Weights of a small GPT-style language model, trained from scratch on English Wikipedia: 8 layers.
MLP neurons of a small language model. Each row is named by its layer, matrix (gate and up: input weights) and neuron, and shows model dimensions 416-671. Each number is 128 + 24 x the weight over its row's rms, rounded and kept within 0 to 255. Numbers have three digits each. A neuron's up and down rows have the sign that makes its largest values positive.
After each neuron's rows, "fires on" lists the tokens most often at its 100 highest values on Wikipedia text that the model never trained on.

L5.gate890:126080132172113100118118114116137150136145142086129147124137146134179170099177142104160088078154122143140141118101095175096125158105141107153138136115092124121113117095102133121155145120157133106161162121115106127155136103122124130180147161135116104127098111117128151141123164141136150140098148137119176129125127082110167092142087134128145131131088117136106113151104139121162112113091169123097114127125155111135121088083111111142106136140151111118090125126144123132155121137092076134133137120125106096117100114174155139140147148118110121083155077116111090152156126111158146115136129178080115163145086158120115116163154147137118123122124141148173153125118096096112150146135125127131109117134113095117100105109091096161141098151101159106121134130099163135110126099093128
L5.up890:110106130142122110118128088144129148130185133134096109103129114144180119148156161107158080113128109130107145134132106112096147101139110092115144103114147120142134126124109126119162104101126144170163154128138117145139129126097131117163091124136116139122140141121113105139155119151109147104125108127146139143118169131093180156112142109125114140141099130125137108110111107128151126123108114170097115144090176099146151171119169145138179146112155109113148128142152101140098143108087125116112125108139133061115138117130099157149163179087129124121112078130105085161158154147168107136128075149125133115133077133111106149128121142136138114109156136095163121089116120067097118125120116176124120149132099112136102104118105135141122151171135136100123108132174109078103062120105108
fires on: ","

L5.gate102:123154136133138168163104133143159129153120133102100138110180135155099106082151130115110127138120160116124126111097153096140122130136159163125101145139132141099114155124153146122106159156153097113180118144120136155119080145128114114109181137121151174117108161114126111106136128144150132137098119140110135155092109130059133134144141118121136153148143117149131117089152151126145173107127134135137125103138133147099115139103123110109143072081113070139105122158101147154099184106096126143098122098146155128070143169166103088137089129148154141106111119100169069104149155105121147140117168100136134156147087114121123088108144126139118121119053189126119127106157133096136151127145156138121094124112158141116102130150113157115157126117059122063129096117128106101117143132110131
L5.up102:119093162108095117109102130175148146104132112118099211127116113110107113154123134124143092132166092168109115122157094180138122143131138116122118157132105129099156083143097118165113106148092127118166096129162119133121121075136116106155150086098167078151066113172105153102094102144134139165133125130136177172112128143103109125095201100101135074086103132112153131107137142119137130120105098135153129133090173132128090173118112121150145144149131123136138119113158106114106117135121114165114114134126104136119104170140151177137142123121135133174167170104149150127110070126115110161179132130100121132155156109145134153131117097134126123178164155107127121154136148131174127102166113138114118093123105074094127129107129116130108149125133133161141125131124132116118095099134149
fires on: " |\n", " p", "00"

L5.gate1728:113067125180154129116139088153103137151118105112095132123134129124159141141139092148138138080175133134121114120156135127078127103139100124076150127112137165158131137108110111085159161085116100163138165120102112152146161109140080115102094135156125113103138124106120108115181120118173091145114129132166155167103147138144137127132125085119140130123172115139120122151107155104120139129113095173116135160155157095104130142126168158165085142108153125128116125144142110169099096114104122135139121151148150086099141098118143090146120115130152095062128115172127126162106129119121112124106128151120125138124132127129079106144156124159150136103123140178098139108116141075142103129150093117111134143167117107070119094111125082144135122161095153119074070131142109037124111164095068
L5.up1728:166162133135122134131130103122137121145171142082153176157161134103150177155179107146147122121125147139143153125134123147095143134133109106104101150085111126144147146105093081120128138109150120124156116126195092147118099082156121098169105152170126115129088108126088125118130118126128169135145146090180100118135153169166126170098140081105136111141097127106162080133132083135113167095108151105145102145082169131129100115132149111144134136150138092169136094128152105134108149157140128128156145118155141128100119128076148131135107137142135121100121117121133136120090121105154097114110160097097151126098120123156123132093101111106106148127104119131083097167122081149116121096135142122137106163104157146112146130092118137155135092132133120155168138139111132106105156134152126
fires on: ",", "\",", "od", " such"

L5.gate1239:126096143146107127160156095139124149152116148107098128110183142128117136110117166119156129150150126118117143115139121119107143170113099141145136079098136160118122111154142130131131115121129082137154100130146110158094152041111136169070128163125103095114118156118130134121079089174148095120160119144134159108095140136121087112130121117132150105136148121116074150146114121109164140068122143134078084142126126082129121128118150116134160111125097125128069123128119139114082120096148143156150118127111130110133129108123158128135144178131132147128073167106125136142117117141162130132143110127093106154150163134125108136141127111118113114132140086135130144135142129133133137121150094114140154118133146170128145113089127117117116123095131131139140116147114051142122149122103106
L5.up1239:089124151121136073143138122126160207158115101160098156102138095107144118096162100161161106140127105137094126089111155124117119130164120145130155143106125135103131157106074089094128153128114080111136116110140106151118126084119104177124130157131157111117155142110094154146107072123092120129129126109141140121112133141090126089124126090129160151142118084152075157181133139132142157100158141140103164119161118111114160162097093147189151145149141142092140106098164160112121179081137133168124106158141144140126121126099081128170118133119109144083114123164164100138119164146122151136171184126073107138129154186123120084127115127088133113163087121129113162160134139138135148163118100141131146119145157123139132150135167111110134114117117152131126099121115132111140137113146098
fires on: " ", " a", "–"

L5.gate242:149162107116159129093156114105107173098103129143157133199092129120136096137122145086131110156132114127147146116111114073120118085139155098160134125130149144139119136096139151076111142104133101111146146137139148083160095132118119114133138128132149095158077128143097162145098159117114154170134185084146115153104110108172125101082090083118086162122114163137107150117131114139112117140103120100141151131122115165127140125127106120166155119115133131109144134120099168152152120132134163111081139118164147139150111139104100101111119098138171119111129108117130120137113137115115114139159114154123071141155102100165204133136140101111145140174106101098139117140127134129118116140129079111100163154113157136169150156171144124121096110136116151145125154149119130123144096108122096
L5.up242:127102164109191089180121101184106100147173100081129138124125068122135139150146087090123145174126109048093148121117110126087147160065108096120127119130104162134112102088074098138155122110116120134168114148134121101129140132103122069148135113149085106125145123102162119124139139141120128119108112117120125158178109145111128130115137109104116159142162095128119157073157136131136134139110156156147164107126167138140124112097181135101117135151169122092094124147146098132145134122129110141085155090101111139112130099157112134134120150101134081120073120109096091143185114158143124108158133141142113124130085148128121148123153135120077112130145155154115143124139129109156069107133105129115102107150154126149148142128145153120122136170137136117111175167131137132111147109119162
fires on: ".", " and", ").", " who"

L5.gate1657:141061150106145140126085120114190198134160153111132142114152128148137130073113093090135128106120149127124151108158114155094128171093125130118128080121105122112123137142147096164126147122127163145163107103188099126099108146127096120137145142176109130127134110144083132142124137105122112090097091133156139128123144101148176086136187094109117128129081120144160155150138136108133125126108138124118126098208122123126124101094134132143141168141144143126094132089135134094124111118094131132165109141104105113124086113130144150167165123136109134114100096126158145134113132135152144157148149122131075081113131119113125113157117105182097118157073127145119150171125186121153137147126157135116150093107093105110112114127113107159130115166088137122120086080085150113109094119088084
L5.up1657:115115137137094100097130138115104087125124148151154149179119115150141101116093129089140107114139142113138197134077137134130097122107106132167108130097086105128140095132111131050150139121171111140130168134159169136117191110100091099142125154114106113118123101117118141141122093105126143199084116099137105175124122137145163093100105110165105128183096103149134126118137136116107124157100150150145122124104145120150196119077100100104122151142137157095124147142104150115135097159152118148144109129128115104158180121140144158132146147137112114117112145171162123103146136136112131116095118158126113125138141097106145143094122160117154147120125110157121114147102148128143160125109175125117112132137105098119140084156110130096135112124111162129165103097106111142091079120134173
fires on: ",", " (", "),", "\","

L5.gate1273:155136144121092106131125137100117134166176102130121144112160100140144129097150108106135133130123098125141118083144122139112141126083102081124125133133124101124092126146125137134119139080141116157137093097145135109122173146112149129153158108110142170164076095151142149162111117126140137126116143122112165135103169096115130168123133116134125100126141135154126128155130139124126091137123136122182110147135103103126087135130138148141128114131106107101130148137144111149146114108070137125119120128078108123112129110150095138123151156111140126149138128114127098106128118123144140137175100105124136123095116139154104127113130143086144164135146135144160102091141117133090106136140093085181142147126153146138136128144133199097113147192147168120106138121126185057093110094085113
L5.up1273:123049108139142129091129156143131133114128098140169099077083144077113169145110085110108126143143126180138153108119100108095147145134124083132126139160095098142167146117120118112114162086092135138156133103135135125133155094132112146159136120109140129156096136194077128141135082137139142164119156156124111130149148166138134114100134108119165114117135141113110115116154168131124104133161125128113106135114134137115110117127149103139137167123108083133117123103150148145117140115167101142097128149161143143089098074155140115116135135109134129129113100120096155130152091162184112198150123148101106122126114146143145138171133129113185071100124124132124123137138127116155143114120151143122130113103173084108124149142154123101110165130101100112075103144152195099108117118097133
fires on: ",", "\n", " ("

L5.gate1304:125131152136116123100092148131123128133156113124098143144148118095154142151130164160109163121131170091129134138129135130122119136147114125124163096105155127115115131129167105158143129114141083165131110137133109129080101093121131127144180091110112130139172169095118114119149131155160137161083147104106106121087130152123140126139116119141111102133085127137130083190123117101162139065163124117139128146112106101131087128126156143152186137146085148112146176141110164150104165103108137073095094128121109108108092136146102084107146128109109123150146080149159116118107097128104154098098171101120133152137131151142149076132101153135109153113153115142190174129106142133157077114114140137094144130164139132139149137117133101126131155124135103103106138114100135098147089122141151
L5.up1304:099136115127117143107147122147187142153136150137110105146097127073175155090093129163147136136155129160112142182076133117102106146142100143127149125140125109142147131110150145161096127114121127133151136127126151122143115085129122143105070139104098159138124165137174125126117084147122130137094100102136118149112127142121122114116139176149123109153149116130103152131142132094139109107135097092143098169157151128158112127149155144106150158132091168090174123104134104074111147142126154173138129143131101150126089137167125100129130113090121124114143109151141109096154131123108111110131160086106169133164103126109110116114117121156105122181143076136089139127114153121143135102096163165146175115108117161134106153144134168134102153143115127147155099142100123128102126085119067
fires on: " ", " a", " |\n", "2"

L5.gate2226:122096142142109131145160119125150120126153136121076155135123118120123113136139135104080201178145109095144125111135160144095188138152133124127153112102143127140133133106125181146107086148174088127085138101116174136119115094165138182109131173112129154110150114131158196134142123119143127124123149098112106114155155173127175125144158137124128160171113127163077120113117109151127124091130106150123129124078138133167095150119132121148107133129099122139120100132163144092131135121122130078120154142121130163119118128133100118108121111126116085104127059123117156133131135081140129113153161131070106101160141132167108093149115145116144117135139100113163138102183170159101136146141133147159159118113136096139154163179113146138112136136117138108143110132129164118164106145126116
L5.up2226:146152142145162118122128165139109111084120138083107124085073165141107134095122132127150117160146153101115131127091129131123111112115124115119116142183142153135133129132131169134100109121157124119096115122138159164103089142143095130098141093136109117143116184116101142126141093129167129126093074104123120090140145130118099100135108150116142147162087144131141129141159113120117116110168123123138122113101124124128131130136160088124131096183085139118155118137157153123107082145140130114110182135157089145118146117188099141117151168149104129124154094112139131147162150126101120133106123101130117102072155114127162152141119182094088124170098127097117121156108176116079107135129146136113102121145132143127150172094101131122095121169107164096107140103143136098122122145169123
fires on: " |\n", " re", " a", "-"

L5.gate1139:150148108098162071117150094113150132142141115093124165173137100173145136097083091148123118099094095106176086139111153116164094138103129123113093137149137149098124126129127074129133112150076089150136124152139130151137153116112151126107058147145142102117120148102163114134136092101104116138145167165123162118094089143129125118168152138161122157099165140134119165108117142159141165107120139132144133103121139152148126161136095141127100105099108148155139106117127069136139137162145124130171152128141140129135146134123150120133103133152122111130115144089127154132146135145126113114082147139160092080141107164110181110116141144088147174163107122149156168124143114102163127099141175124144137140137116130124164122132195108141124142155126159093162136120128136101111131115138119
L5.up1139:140121161107086137133161101149147100120103113140170100106168098117105126116112136103107087108157112137112134081115170129161126131128138129164118161133111151118131149101180124130182138180167156160118140138103157082157128143130151171109104124080119147091140102104115146133150136156123121114153135107080146086120111122166120093126155140122126143095100123113159159098133124115164101169104132131129157128107120147111141150147096132102116117153070112130160105130119118117104114096123152121109121116142149159126145150162135108136150110146066114152133152132130130110136144130160137093153146148099118092108138127117176157146144104151134101140116082110189164131145170115096111128149122147113124155158102129112096126112160108121130122137113122109134186101123132125142096100114127
fires on: " to", " of", " for", " under"

L5.gate1102:101138102131144122127143143152127152107124111121094133170141097160152120092172080138131110143117108139180175101127161125129095177115181105130120121099120140094127141117081119143120126148100162061147118112139150124116138172112141130098131154146098106145160117127128139137135176133130106142099127144090147135129138118147132128119144078093157143112074117150107160154108113140127111150105114097117105160145135112137139149124199092052108123151144127132136163139092112130158093165145083121122137121093139132136115117112105140138132144138125103123114116108170123134141136178131106109170130122097126144163143083099167120143119122103171154125114122158167109143119134149190098094135111126117169129095120110112161098175164134132114129184103153124121152171112125104096151093126120
L5.up1102:127136132104139108157125105119113119161167152105140121147077101198118127163099124119099119154161112126141130170126108111137168127158118136174134130111085165102096118132110170145203171133131156105183155085112144132166106122103129160135123136127072130122140111130103118137112135120117111122081128165089139106151166113131125137118122142132110136133129140118127104070139148131138100103102107095129155091139108163152167151131094139099121105124104117085091092105114134113130075119113179125122097129134090117095149142142102095098144135083115147107142117116138094085107118143115082124137141149116128110115106146147122127103128143162100175093074117107143144172106101135129149160153133117128167125161139166120131123114141129113114117139160055095126149153111121139113110133159114
fires on: ".", "\n\n", " |\n\n", "ission", "\".", ")."

L5.gate160:150176135074111133136122126184116097123126116138167159136103171160105125148130106131141161112109164122070123096134086122138132096073137088112087110184113150148113117106126156130140107115154108122128084114180139100138151127125186103128156171141136116102089124138143143166132184127194134125136119125135147095139130122120150119118149112164170124121140141111139151085110121136154144098158130108155122120160102152089121139146131172141151077139114139133082085101144138132128127112140109158138154098116121129121158139110154148116125129147134145127108127109148132104117128130115111122108119133141142130158060151116124178128167155147140151139120123108137103096148151118155072124134122138121088126115131141137145096068126150125125159101111109135113122136101101125111129141153122
L5.up160:101102125090162123145103128099106100099121190116185131126080111148085140103131113138128132180124115104127088145139126186148082155100153087138116149138149172132175138165156106133124108131097120106141140153179137155152118119134109173143112087124139098168136086118135107136101113102131204098173154124168116144122113105144095117133092124118118154153086154083164144135140089145141102078158112147141148128138131137099124153103151160098153133126158126103152141139117171077149112167106123131130141118135120183137153186137062111120126129127122161162134153126107135158149104135123162187091159111098142089135103118083144125104153123157097168135131113152115135143124110121117106132158117152131108137114113125113106120104120106144154152153122099092106131114164117110177072108118166
fires on: " |\n"